MLP neurons of a small language model. Each row is named by its layer, matrix (gate and up: input weights) and neuron, and shows model dimensions 32-127. Each number is 128 + 24 x the weight over its row's rms, rounded and kept within 0 to 255. A neuron's up and down rows have the sign that makes its largest values positive.
After each neuron's rows, "fires in" lists the words (lower case) most often at its 100 highest values on Wikipedia text that the model never trained on; "fires after" lists the tokens most often just before its 100 highest values on Wikipedia text that the model never trained on.

L15.gate314 [121 147 137 139 134 147 147 120 131 124 104 101 162 114 125 129 145 115 109  92 151 119  86 123 122 127  98 103 179  96 138 139 133  83 155 120 179  95  68 118  89 145 151 163  86 161 144 127 117 154 154 109  88 135 154 129 107 151 152 172  92 120 129 124 115 112 120 109 150 157 119  99 114 150 102 136 113 135 124 126 126 133 108  96 100 134 141 141 134 149 152 143 123 148  79 101]
L15.up314 [100 129 110 102 128 120 161 134 108 106  79 158 116 109 161 166 132 132 142  92 123 189 125 117 132 147 158 171 157 126 131 122 145 107 105 109 187  70 151 131 124  99 115 155 129 140 107 116 144 148 103 106 105 125 137 138 116 118 125 149 123 129 129 103  80 121 102 134 148 168 159  90  96 142 128 154  91 173 137 121 107 151 143 160 153 121 123 135 123 133 101 146 155 151 108 162]
fires in: "school", "company", "station", "film", "currently", "chance"
fires after: " the", " The", "The", " curr", " Ch"

L4.gate368 [160  86 111 151  87 123 102 130  87 132 177 133 116 184 130  87 146 134 140 118  97 120 152 132 145 114 147 180  75 119  87 142 102 151 132 140 139 125 151  90 142  98 147 158 160 203 146 133 133  81 115 119 118 144 125 138 145 127 102 152  82  91 126  97 126 121 124 113 118 126 136 109 130 135 127 156 181 139  78 138 113 142 136 123 138 114 114 156 142 120 126 103 133 165  88 151]
L4.up368 [ 66  93 129 159 112 158 148 178 117 153 130 123 114 166 192 123 149 143 154 154 104  63 134 163 173 138 127 107 118 144 123 101 112  96 134  87 103 138 101 128 118 140 144 146 124 145 135 118  97 105 124 108 126 119 120 122 131 111 153 144 149  99 112 135 136 132 111  74  80 160 134 155 103 152 120 169  97 176 101 131 121 120 114 167 122 149 118 127 132  87 120 105 118 120 129 128]
fires in: "2013", "2012", "2011", "2017", "2015", "2010"
fires after: " in", "In", " In", " September", " June", " October"

L4.gate186 [185 118 168 144 122 123 128 142 130  98 136 167 123 159 143 156 105 151 122 175 123 145 116 123 189 149 154 140 103 137 185 110 109 124 133 150 105 103 166 159 111 151  97 104  88 131 148 134  93 191 157 101  86 125 112 156 162 155 128 144 126 132 130 103 131 134 123 126 122 158 116 156 111 135 115  77 161 165 157 127 106 109 120 131 120 132 117 140 145 127 143 119 151 124  96 126]
L4.up186 [152 161 116 112 154 115 124  76 107 112 105 110 151  91 123 127 124 154  86 112 120 148 172 192 156 109 154 147 141 141 138 164 143 136 161 132 107 135 138 153 100 115 147 132 114 131 143 169 143 131 141 110 134 136 105 129 177 153 142 155  94 121  91  68 145 144 113 124 138 170 157  85 107 147 129  96 151 176 146 141 162 136 142 155 153 152 128 130 154 103 142 116 168 115 112 143]
fires in: "on", "ontario", "i", "after", "only"
fires after: "\n", ".", "'", " -", " |"

L7.gate476 [152 132 128 109 152 118 116 134 106 150 152 151 105 153 138 123 116 135 120 166 148  98 181 130 161 163 164 130 131 107 117 173 117 116 137 122 175 125 134 142 159 147 154 123 128 112  96 144 134 125 139 116 146 141 126 103 168 161  93 132  89  91 128 136 108 212 154 135 118 149 149 150 109 105 112  91 154 101  74 115 123 170 164 141 125 140 129 148 151 125 117 154 111 128 146  93]
L7.up476 [ 42 166 149 167 117 144 126  96 176 127 122 164 127 152 133 119 124 151 149 157 141 129 176 110  86 120 117 146 147 138 107 111 172 132 126 112 124 131 115 137 120 114 132 133 107 157 115 154 111 119 163 120 112 153 111 182 109 151 123 133 154 107 137 100 127 169 163 127 114 125 138 137  75 159 164 121 173 143  90 158 134 124 129 155 157 126 142 156 136  95 134 139 106 176 149 137]
fires in: "1", "2", "nature", "range", "corps", "3"
fires after: " 0;", ";", " 1;", " 2;", " n"

L4.gate445 [ 90 131 127 150 147 146 120 161 129  95 116 110 152 148  95 151 142 110 151 172 105 147 108  56 137  97 114 101 167 164 141 135 123 106  95 108 141 137  93  98 137 133 157 124 119 135 146 114 128 157 132 105 199 169 105 156 122 112 136 129 119 102 164 142 117 169 104 100  70 103 138 114 123 146 156 127 145 189 135 146 103 135  93 122 123 158 120 126 134 157 165 143 139 156 174 138]
L4.up445 [167 142  98  89 128 163 178 112 136  94 158  88 125 141 166 135 142 146 201 138 142 132 166 125 133 132  94 133  90 125 134 139 125 118 141 115 122 136 125 126 144 150 113 101 162 125 177 165 114  86  88 191 162 174 140 147 144 110 109 126 120 161 113 134 145 136  94 109 130 118  77 125 106 187 124 126 151 128 137 106  88 101 167 130  92 148 124 122  83  99 122 143 147 124 134 107]
fires in: "mf", "fw", "df", "however", "salihi"
fires after: " |", "|", "ali"

L5.gate301 [125 173 147 140 182  73 149 134 154 114 166 138 119 139 120 157 134 135 137 140 113 149 144 177 108 133 170 114  89 122 123 113 129 138  88 123 104 138 136 121 109 141 119 121 153 125 119 135 105 120 139 140  95 141 134 133 176 182 135 152 123 114 123 133 129 119 139 120 110 160 158 140 136 135 158 101 172 138 134 134 147 108 117 176 122 165 152 128 141 162 128 112 144 118 132  66]
L5.up301 [101 140 109 135 137 136 155 137 104 124  91 175  92 150 142 145 116 162 105 140 116 151 106 135 121 106 119 132 155 105  86 116 169 159 129 144 113 123 145 171 125 124 102  96 104 113 124 115 145 138 124 137 114  93 112 145 116 124 134 138 103 137 107 129 149 113 141 124 152 118 118 168 149 145 130 116 145  66 132 145 136 110 164 138 127 164  91 143 146 170 140 149 138 110  99 101]
fires in: "in"
fires after: ".", "s.", "es."

L15.gate196 [152  97 150 121 110  91 161 139 138  78 116 134 105 122  84 139 122 111  89 127 120 162 187 144 133  91 119 119 152 137 119 155 108 112 128 167 151 109 142 141 155 135 104 112 115 164 161 115 118 131 137 148 122 121 106 168 157 141 137 164 112  82 109 152 105 106 163  91 119 111 135 107 106 148 119  94 123 163 111 132 141 150 159 123 157 132 140 184 125 153 155 129 118 135 135  95]
L15.up196 [135 146 143 169 100 139 119 128 140 135 130 119 137 154 144 130 143  84 125 140 166  94 159  73 127 109 129 124 128  96  88 132 112 134 155 149 100 132 128 133 120 121 107 136 132 104  93 153 134 107 157 156 141 107 149 140 129  98 140 152 161 135  85 142  96  97 106 149 153 134  71 107 154  83 120 129 119  86 108 145 148 137 172 133 133 126 124 160 134 100 127  93 130 142 126 117]
fires in: "in", "for"
fires after: "\n", ".", "es.", "s."

L13.gate227 [122 102  93 125 144 159 160 118 107 157 125 126 114 129 159 114 174 134 141 129 137 164 112 124 162 147 122 149 148 124  71 138 138 158 141 171 114 103 142 124 129 128  67 106 150 127 110 117 136 159 105 171  96  96 108 125 127 192 155 140  99 134 179 130 169 170 180 119 122 129 127 114 142 100 117 122 136 108 148  88 155 101 141 149 147 144 117 115 133 148 146 151 134  98 126 139]
L13.up227 [194 168 102 113 135 151 153 117 101 108 163 127 109 151 140 152 110 113 126 118  99 129 115 118 159 132 137 145 167 107 141 179 140 151 122 102  92 136 139 132 181 120 153 114 121 140  87 103  95  90 168 125 134 130 140 133 131 139 164  96 156  96 105 146 135 116 108 139  72 126 129 126 180 122 153 133 128 142  88 144 103 133 119 109 116 115 135 155 138 160 114 122 116 113 109 155]
fires in: "vice", "civil", "organizations", "prominent", "venezuela", "advance"
fires after: " V", " Or", " prom", " C", " v"

L4.gate366 [123 132 168 106 149 112  96 146 168 119 123 114 115 156 166 147 108 187 116 109 186 115 144 118 145  86 169 127 150 111 110 139 140 148 146 176  91 118 139 129  97 109 119 134 131 104 148 143 151 138 131 105 102 134 115 149 128 128 121 135 115 110  85  88  90 136 127 129  85 134  89 124  97 136 136  97 106 124 127 118  93 146 100 108 103 124 135  99 130 139 114 131 153  84 160 122]
L4.up366 [152 146 125 133 105 106 141 115 167 108 106 130 112 112 141 131  92 117 149  99 153 147 108 151 144 100 130 111  84 166 146 125 152 156 143 128 116 128 127 143 135 117 143 136  84 125 131 129  98 114 137 132  87  99 126 138 106 122 138  83 137 106 139  79 121 135 104 135 106 123  82 137 133 121 160  65 147 101 135 127 131  93 170 130 126 110 154 123  85 122 135 115  93 159  93 120]
fires in: "in", "international"
fires after: "\n", "-"

L8.gate373 [105 131 134 124  93 147 102 146 177 148 118 148 103 136 167 109 115 119 123 136 132  56 117 163 127 145 170 181 101 107 125 117 145 101 141 121  95 103 121 150 156 104 131 131 102 185 117 101 133 147  97  88 139 128 131 137 149 126 123 107 119 118 113 133  93 140 126  98 132 132 138  98  92 102 127 129 115 132 113 122  90 130 127  98 119 143 134 116 100 147  99 176  91 111 130 134]
L8.up373 [140 148 150 108 134 128 138 125 138 123 153 101 114 113 142 133 123 154 119 135 178 152 126 127 157 134 157 152 101 134  87 135  52 144 103 151 125 110 152 131 129 120 144  90 120 121 158 150 104 195 153 131 156 124 148 129 134 134 118 149 108 143  99 118 123 139 109  78 113 119 111 125 131  94 115  96 131 145 148 111 131 143  82 140 151 157 140 156  86 138 158 128 111 142 135 132]
fires in: "1"
fires after: " |", "|", " No.", "iv"

L9.gate114 [179 136 122 143 158 118 147 141  84 110 132 152  99 146 105  97 140 120  96 127  92 175 189 132 150 131 131 101 152 137 119 152  99 105 152 120 139  82  97 120 147 126 130 103 106  91 176 153 163 137  97 145 132 165 111 167 140 130 143 132 102  81 122 161 149  89 171  84 143 128 130 129 153 160 136 104 129 111  67 101 122 108 120 144 114  94 132 122 101 117 120 126 171 162 158 142]
L9.up114 [109 132 123 154 136  65 142 105  98  87  84 180 127 124 125 102 117 122 116 121 146 134 127 125 156 147 130 140 161 118 118 137  87  84 130 111 108  86 146  97 141 103 125  89  88 127  82 112  89 109 136 152 154 117 134 133 119 135 145 157 113 113 121 109 152 160 118 106 135 167 155 140 112 169 153 124  96 141 140 126 143 130 131 172 143 120 113 110 107  97 103 139 112  96 153 142]
fires in: "on", "other", "the", "only"
fires after: "\n", ".", "'"

L15.gate298 [110 112 113 138 109 142 128 126 110  92  86  81 142 135  83 159 144 181 151 133 144 130 163 126 122 148  99 136 150 109 106 135 163 109 142 158 125 143 119 121  99 137 101 122 116 152 110 123  60 138 161 150  85 131 115 118 131 107 158 134 147 164 124 146 124 109 114 176 104 100 160 128 167  99 174 140 150  96 140 153 138 127 132 147 159  97 144 138 125 144 138  88  98 151 152  98]
L15.up298 [129  86  99 110 106 135 125 134 143 148 126  88  80 154 122 164 131 134  99 135 156 159  97 120 104 131  95 120 142 166 116 131 125 137 100 156  76 157  57 145  96 154 107 129  92 108 142 161 110  87 118  81 135 150 127 161 136  98 110 159 147 131 121  90 118 120 141 156 123 118  89 139  68 119 164 120 145 116 154 161 160 128 145 111 129 128 140 137  79 141 156  87 143 141 152 134]
fires in: "in", "and", "as"
fires after: "\n", "\"", "-"

L12.gate216 [133  96 150  87 129 123 132 149 112  93 128 206 119 165 122 106 128 145 109  96 106 156 103 153 128 120 139 170 111 149 111 138 119 101 129 108 164 104 139 115  94  72 218  90 133 121 125 118 114 131  99 100 156 157 121 156 175 112 114 168  75 126 112 136 143 132 134 100 112  99 169 154 134 151 134 105 132 131 134 101 123 116 133  98 136 109 113 137 157 123 120  94 135 157 134 156]
L12.up216 [124 143  92 131 122  84 126 125 143 165 129 134 106 142 121 130  78 124 125 100 130 119 129 123 138 132 178 141 139 183 112 118 145 195 131 123 112 140 135 140 116 138 162  76  85 118 100 176 130 123 112 131 144 126 113 159 132 140  96 110 121 121 133 157 159 112  91 151 131 155 135 133  60 140 159 169 119 124 135  87 171 126 178 117 101  88 117 122 156 142 112 138 145 136 144 144]
fires in: "most", "thus", "certain", "omega", "scientific"
fires after: " the", " th", " c", " h", " D", " pl"

L5.gate357 [124  96 140 129 133 120 149 163 172 119 175 118  98 184 130 173  93 163 132 134 124 156 114 121 122 134 157 142 134 120 144  91 146 106 142 132 130 138 141 127 117 151 170 101 159 140 156 131 149  75 174 136 123 106  93 121 164 131 161 126 110 103  95 136 144 134 115 136  77 117  92 153 145 160 122 115 129  66 132 141 116 133 153 141 110 160 112 162 132 146 125 139 137  95 146 145]
L5.up357 [116 122 151 151 150 123  94 130 134 163 178 107 129 194 163  99 105 143 116 134 144 135 115 152 114 143 129 134 118 156 116 144  77 132 146 112 100 118 189 128 105 100 106 127 135 150 126 140 184  85 118 152 121 130  96 122 145 120  97 170 131 114 117 113 108 122 142 134 119 120 120 119 162 164  96 107 103 115 114 171 125 125 136 143 113 155 110 137 170 121 158 157 175  78 176 132]
fires in: "2013", "2012", "2011", "2017", "2010", "2015"
fires after: " in", " In", "In", " September", " October", " June"